From a checkpoint of a small transformer trained on Wikipedia.
Size: 15 layers, 5 heads of 128 (1 for keys and values).
Architecture: RMSNorm before each block, no biases in attention or MLP, tied embeddings.
Training: a variant of Muon for these matrices, 901M tokens, 6872 steps.
MLP neurons of a small language model. Each row is named by its layer, matrix (down: output weights) and neuron, and shows model dimensions 0-63. Each number is 200 + 30 x the weight over its row's rms, rounded and kept within 0 to 999.
After each neuron's rows is what it responds to, as a language model described it from the Wikipedia text at the highest values.

L3.down2108,190,210,230,207,172,195,180,180,243,209,188,163,139,181,230,210,201,205,227,163,144,148,235,201,184,188,219,176,213,154,192,147,234,204,213,225,198,208,217,189,178,247,225,166,148,176,204,227,193,201,155,177,218,220,245,170,218,178,239,175,239,210,206,214
Description: Short subword pieces inside words split into several tokens, mostly foreign personal names and places, e.g. Bhatna-gar, Ha-ji-yev, Java-id, Waka-ba.

L5.down2263,178,218,222,240,236,230,188,172,222,193,162,244,223,233,220,188,192,263,221,183,211,282,159,217,227,231,149,216,181,221,212,157,195,213,202,207,182,226,158,196,206,206,212,182,179,167,256,205,183,180,202,212,244,202,204,162,209,217,203,183,255,263,199,190
Description: Middle subword pieces inside split proper names of people and places, such as Is-ma-il, Is-ta-nbul, Josh-ua, plus initials' periods (S.A., Javaid I.).

L3.down61,206,193,227,205,215,211,181,180,229,175,228,202,204,207,180,215,207,210,193,198,230,189,180,193,193,224,219,173,182,234,161,231,180,200,269,208,200,231,236,205,195,189,161,149,214,203,211,199,173,186,210,182,159,187,221,180,225,231,224,178,172,209,259,189
Description: Interior word-piece tokens inside long technical or Greek-derived words, such as mp in Paralympics, nam in aerodynamic, ron in asynchronous; more weakly, ordinals like second after the, and table pipes.

L3.down915,205,169,206,180,187,171,177,172,245,185,203,151,200,190,204,196,201,201,175,189,186,224,179,205,215,192,215,182,221,215,190,208,224,204,193,168,247,228,212,205,193,165,197,201,183,201,152,210,190,246,175,227,203,197,212,228,232,174,242,191,105,198,188,198
Description: The first "=" of a wiki section heading after a blank line, as in ==History==, and line breaks beginning new table rows or list items.

L12.down1631,180,161,201,225,163,193,186,167,195,212,204,141,193,194,158,230,204,138,195,173,230,178,161,211,254,176,191,246,209,190,286,218,255,192,223,185,182,228,195,190,239,230,201,190,187,194,211,214,207,243,227,209,177,196,184,208,199,162,197,216,141,149,177,231
Description: Modifier words or word pieces opening a noun compound before its head, e.g. upper secondary school, law school, jazz fusion, medical corporation; also "=" at headings.

L12.down359,184,185,197,210,241,159,213,179,175,168,201,253,167,200,109,177,211,248,214,161,231,212,188,159,228,174,177,190,202,201,174,227,236,229,222,224,210,220,221,156,183,177,208,186,214,214,147,155,199,182,205,182,136,233,219,180,164,183,221,223,229,244,193,241
Description: Subword pieces inside rare or foreign proper names of people and places, such as Mal-ie-k, Oua-ro, El Al-ame-in, Neosh-o.

L3.down2161,229,223,254,154,182,195,182,174,204,181,181,164,169,198,235,168,198,198,203,195,158,183,169,187,198,200,190,227,202,171,180,226,148,222,193,248,172,220,211,222,189,164,162,206,206,215,139,181,176,225,199,235,202,201,191,187,181,191,182,195,168,185,229,261
Description: Words naming an institution or sector, often completing a name, such as U.S. Navy, Red Cross, Marine Corps, military, public, medical, plus adjective endings (Legal, Cultural).

L5.down304,220,178,196,210,202,182,163,170,210,188,219,191,241,190,204,249,184,196,243,194,181,202,222,209,200,209,169,239,167,197,169,228,217,211,234,216,198,214,209,212,221,197,244,227,224,211,186,150,210,183,230,214,277,142,220,152,169,240,226,217,193,213,178,186
Description: Short word pieces continuing a word that the tokenizer split oddly, such as th in rhythm, rea in increase or cream, and ar in unclear.

L3.down2461,195,169,221,239,174,238,171,197,248,226,212,227,204,226,206,129,193,153,178,186,209,224,177,135,194,185,192,181,243,191,212,215,199,169,226,184,187,165,210,200,195,154,202,231,210,183,193,169,214,216,236,188,241,268,224,168,187,175,119,257,284,199,213,224
Description: Hyphens and en dashes joining two numbers or words, mostly in ranges of pages, years, scores and sizes, such as 589–612, 2007–08, 15-19.5, sixteenth-century.

L5.down300,229,160,193,195,238,201,220,223,216,189,195,203,242,229,185,184,170,231,191,210,165,210,197,236,250,172,227,199,152,237,195,205,212,184,233,229,197,149,186,162,197,203,216,179,247,211,182,238,240,216,231,137,209,110,203,206,174,202,187,231,187,201,175,223
Description: Word right after "the", "a" or "on" that opens a time or "X of" phrase, such as mid-(1970s), early, the fall of, the rank of, form of; also dash bullets starting list lines.

L3.down1478,205,180,148,206,158,198,154,238,181,213,211,217,206,197,140,188,207,215,249,169,180,177,209,223,175,214,214,189,254,208,150,208,198,198,197,176,206,186,250,206,208,212,166,248,218,221,195,219,201,168,192,194,197,247,233,222,215,134,184,213,207,213,218,198
Description: Second word-piece right after a short capitalized start, completing names or headings such as He|ad, She|ik|h, Sho|t put; occasionally plain words such as of, wife.

L3.down240,158,215,217,184,211,204,183,222,189,216,154,195,221,207,181,151,220,245,177,200,175,193,212,169,189,206,209,156,206,242,189,225,291,247,216,218,253,232,177,183,173,199,232,186,213,207,203,152,190,203,196,210,188,209,229,234,206,218,217,168,92,181,181,255
Description: First = of a wiki section heading after a paragraph break, e.g. ==History==, ==Club career==; also line breaks ending table rows or paragraphs.

L12.down1654,195,200,223,174,194,223,225,213,153,258,217,154,175,192,232,225,200,213,241,207,165,144,205,183,189,157,204,230,208,205,244,141,167,199,186,202,248,207,168,224,230,219,177,194,202,210,200,224,173,186,244,234,185,206,162,182,189,214,230,173,183,226,185,222
Description: First halves of compounds or set phrases whose ending is predictable, especially "mid" (mid-1980s, midshipman, mid-size), Good(bye), Special effects.

L3.down1961,213,172,200,175,198,197,189,247,216,184,173,229,222,207,261,209,172,203,209,211,222,167,170,185,206,204,172,122,214,217,217,172,199,200,179,214,207,227,204,163,166,169,240,188,139,209,190,231,280,172,191,215,173,171,171,179,183,203,192,234,190,226,229,173
Description: Final tokens completing place or institution names, or words right after them: School of, High School, law school, New York City, Minneapolis, Middlebury College.

L5.down2454,184,234,131,213,181,200,200,141,230,240,247,122,149,225,176,190,207,177,265,188,254,242,245,173,228,225,184,150,196,179,168,191,193,195,197,204,179,213,201,196,214,162,242,229,197,171,141,182,220,231,229,251,169,184,221,212,228,197,207,166,189,184,200,177
Description: Mainly part as a word or word start (partially, particularly, party), River in river names (Housatonic River), and mid-word pieces like ef in coefficient.

L12.down1234,188,163,206,183,194,214,210,210,200,161,199,198,212,223,146,214,204,233,181,167,170,196,235,216,154,184,199,212,208,196,193,258,201,213,164,247,164,198,207,229,123,202,227,236,243,158,206,219,197,213,206,248,217,182,183,216,201,185,182,152,300,213,146,218
Description: Tokens after which the word or compound continues: compound hyphens (first-class, five-member), opening pieces of foreign names (Mus-harraf, Ash-raful), and pipes or signs in sports tables.

L5.down422,228,192,273,210,212,216,164,202,218,196,204,224,174,212,235,245,120,128,230,206,245,207,186,237,177,172,164,266,219,191,227,182,285,193,203,177,213,185,174,246,214,214,202,140,195,232,242,177,177,215,187,174,186,235,231,203,225,197,215,171,203,232,224,224
Description: Interior word pieces inside non-English proper names, mostly Arabic, Azerbaijani and South Asian Muslim names, such as Ha-ji-yev, Musta-fa, Ham-ad.

L5.down1662,216,189,268,209,173,205,200,219,239,191,183,185,207,250,207,210,202,202,216,163,212,232,194,200,224,226,173,229,220,192,198,196,174,226,195,236,200,193,190,147,178,197,172,261,223,240,193,167,241,179,199,203,215,219,182,201,217,174,254,211,205,153,182,207
Description: Mid-word pieces of Japanese personal and place names, e.g. Shige-hi-ro, Yasuh-iro, Takamats-u, and weaker cases in other foreign names like Har-ikrishna.

L12.down164,188,227,209,257,209,246,168,184,203,236,175,201,147,235,228,190,170,179,239,178,168,189,191,209,228,233,171,198,162,222,224,184,178,209,194,170,211,204,204,154,209,193,153,213,190,224,266,258,187,206,253,174,188,190,199,209,157,203,194,223,237,240,184,239
Description: Mostly word-piece fragments at the start or middle of a word, often in tables and lists, such as Sho-t put, Us-t-Kut, cap-able and Ku-ma-moto; also "Total" in area infoboxes.

L12.down880,225,207,205,194,204,187,280,161,218,230,227,199,205,120,151,215,194,185,209,123,240,232,238,192,254,200,152,260,202,162,220,188,209,209,159,250,217,177,222,158,223,246,157,200,176,225,223,238,198,195,208,179,219,234,203,210,176,219,227,187,197,158,182,189
Description: The first = of Wikipedia section headings after a blank line, newlines in tables, and the first piece of split place names (Bel-grade, Ul-san, Van-couver).

L12.down1388,204,246,180,181,216,238,156,198,176,221,220,185,176,233,187,168,298,236,183,176,182,203,181,173,193,154,190,188,213,244,182,201,194,131,205,238,177,162,150,244,210,215,213,191,206,193,184,182,237,230,162,210,182,279,170,230,193,254,201,226,253,227,224,166
Description: Word-initial "L"/"l" pieces starting a split word, often after a parenthesis or paragraph break, as in London, Lift, Liverpool; weaker on other mid-word fragments like OC, Su-pp-ort.

L3.down1272,157,187,182,241,190,184,246,217,240,238,208,228,235,254,180,195,197,216,226,229,196,132,142,210,219,197,216,188,152,216,195,174,210,199,174,231,184,264,157,168,228,239,209,208,248,180,192,225,254,205,166,153,202,186,150,189,168,177,163,207,218,223,219,185
Description: Tokens inside time references just before a year or date completes, such as "by mid", "the end", "latter half of", "February 1"; also numbers in tables.

L12.down745,176,207,159,225,209,178,219,216,180,195,191,217,227,222,209,257,166,213,203,188,186,231,157,194,220,204,219,225,192,196,163,163,200,166,187,165,176,183,206,192,186,174,228,227,214,151,244,196,170,203,191,143,231,185,182,204,201,194,202,183,196,164,154,219
Description: Word pieces in the middle of a split word, above all th as in rhy-th-m, is-th-mus and Pana-th-inaikos, plus others like h-oo-f and Dr-um-mond.

L5.down137,188,202,245,210,185,172,216,194,218,208,224,206,219,207,205,161,242,155,223,199,288,205,187,251,195,211,150,173,164,200,184,203,212,147,194,171,198,237,178,194,183,208,257,197,134,237,178,197,209,186,176,254,182,173,182,200,224,194,164,211,138,180,190,190
Description: Opening parenthesis after a multiword organization name, and capital letters inside the acronym that follows, as in (NIH), (PLA), (FMOs).

L12.down2023,192,216,167,204,238,215,239,157,260,154,154,161,193,158,201,166,165,186,275,212,226,182,206,186,166,235,175,209,209,194,239,201,137,240,179,174,197,207,194,154,196,218,162,189,212,228,175,203,163,210,217,227,213,203,195,162,183,187,211,200,168,206,239,206
Description: Nouns that head a following of-phrase of membership or quantity, such as part, half, all, hundreds, number, often after was or a.

L3.down1395,170,228,200,191,185,219,261,211,221,181,220,226,225,197,252,211,152,137,226,143,176,206,190,209,183,223,182,207,185,233,212,239,215,200,222,161,162,180,207,222,193,161,220,211,142,170,178,213,193,218,202,189,159,209,172,185,199,160,182,203,195,236,181,175
Description: The last token of a city, state or country name, often a split fragment (Belfa-st, Bucha-rest) or second word (New York, Los Angeles).

L12.down2027,182,187,212,188,261,180,219,232,163,172,145,160,211,172,192,211,148,202,177,201,202,217,217,242,188,238,178,198,250,214,186,191,230,207,217,218,191,172,259,246,168,187,179,179,234,194,178,211,163,225,161,270,207,169,228,209,187,230,228,200,238,156,229,216
Description: Word pieces inside or starting non-English place, person and organization names, often in lists or tables, such as Tang-sha-n, Komaza-wa, Ky-oto.

L5.down1450,185,233,178,218,210,185,189,188,146,239,228,183,179,170,193,217,185,241,223,194,153,207,205,199,267,196,212,172,177,178,248,211,235,244,204,189,198,208,195,204,192,120,249,227,186,205,248,136,186,231,166,217,192,191,191,168,219,236,215,174,199,223,157,205
Description: Tokens inside phrases about earning degrees or receiving awards in biographies, such as honor(ary), a Doctor(ate), presented with, e(arn)ing.

L5.down1904,143,188,176,244,151,247,212,183,175,182,225,249,176,245,242,248,160,187,233,187,267,185,194,224,159,247,225,171,223,199,223,170,225,217,252,187,195,191,128,226,209,207,186,160,166,266,221,219,154,183,199,187,201,165,190,165,236,205,256,217,179,201,220,190
Description: Word-internal pieces, often vowel-ending like -ina, -o, -alia, inside foreign first names (Ir-ina, Dark-o, Pol-ina), less often in words like st-ora-ge or Limi-ta-tions.

L12.down903,217,171,219,183,199,281,159,176,220,249,189,237,222,210,212,194,244,223,202,145,149,206,189,271,252,172,230,220,220,205,250,195,220,227,190,240,192,253,227,213,159,255,236,142,191,133,197,188,206,253,205,195,211,181,210,166,232,188,206,178,157,219,213,217
Description: Early word pieces inside multi-token proper names, such as Har(old), Ru-t(land), Hu(yton), Bir(mingham); also pipe separators between numbers in wiki tables.

L3.down677,186,177,149,279,243,237,227,229,152,193,226,190,255,196,215,211,217,199,240,192,174,234,187,201,221,179,229,218,197,261,239,210,234,248,245,184,148,183,194,197,209,207,216,216,202,195,192,245,175,181,161,242,229,213,232,198,176,211,163,196,249,193,169,240
Description: Row-opening pipes in footballer career-statistics tables, the/his/for in sports careers (made his debut, signed for), and mid-word pieces starting new lines (Blue, Due).

L12.down1031,142,199,199,195,187,252,150,172,152,196,167,167,194,204,206,213,195,147,151,204,169,206,220,191,179,228,216,236,211,188,200,173,188,188,136,183,191,206,193,191,275,189,207,167,205,159,191,224,239,193,222,203,153,205,246,251,215,197,236,214,194,192,248,238
Description: Nouns that open a multiword name or table column, such as World (War), Battle (of), Team, Year, Date; also words like records and events after "the".

L5.down2335,185,225,177,156,168,236,200,206,197,206,200,200,213,184,191,211,208,184,199,203,194,207,183,164,210,196,196,180,242,198,182,227,242,186,204,220,169,170,223,181,251,266,222,232,188,156,189,231,218,231,207,167,233,165,163,190,156,201,211,192,187,214,153,185
Description: Word-final pieces and connecting words inside multi-word proper names of institutions, offices, awards and events, e.g. Sanitar-y Authority, Transport-ation Commission, Director of.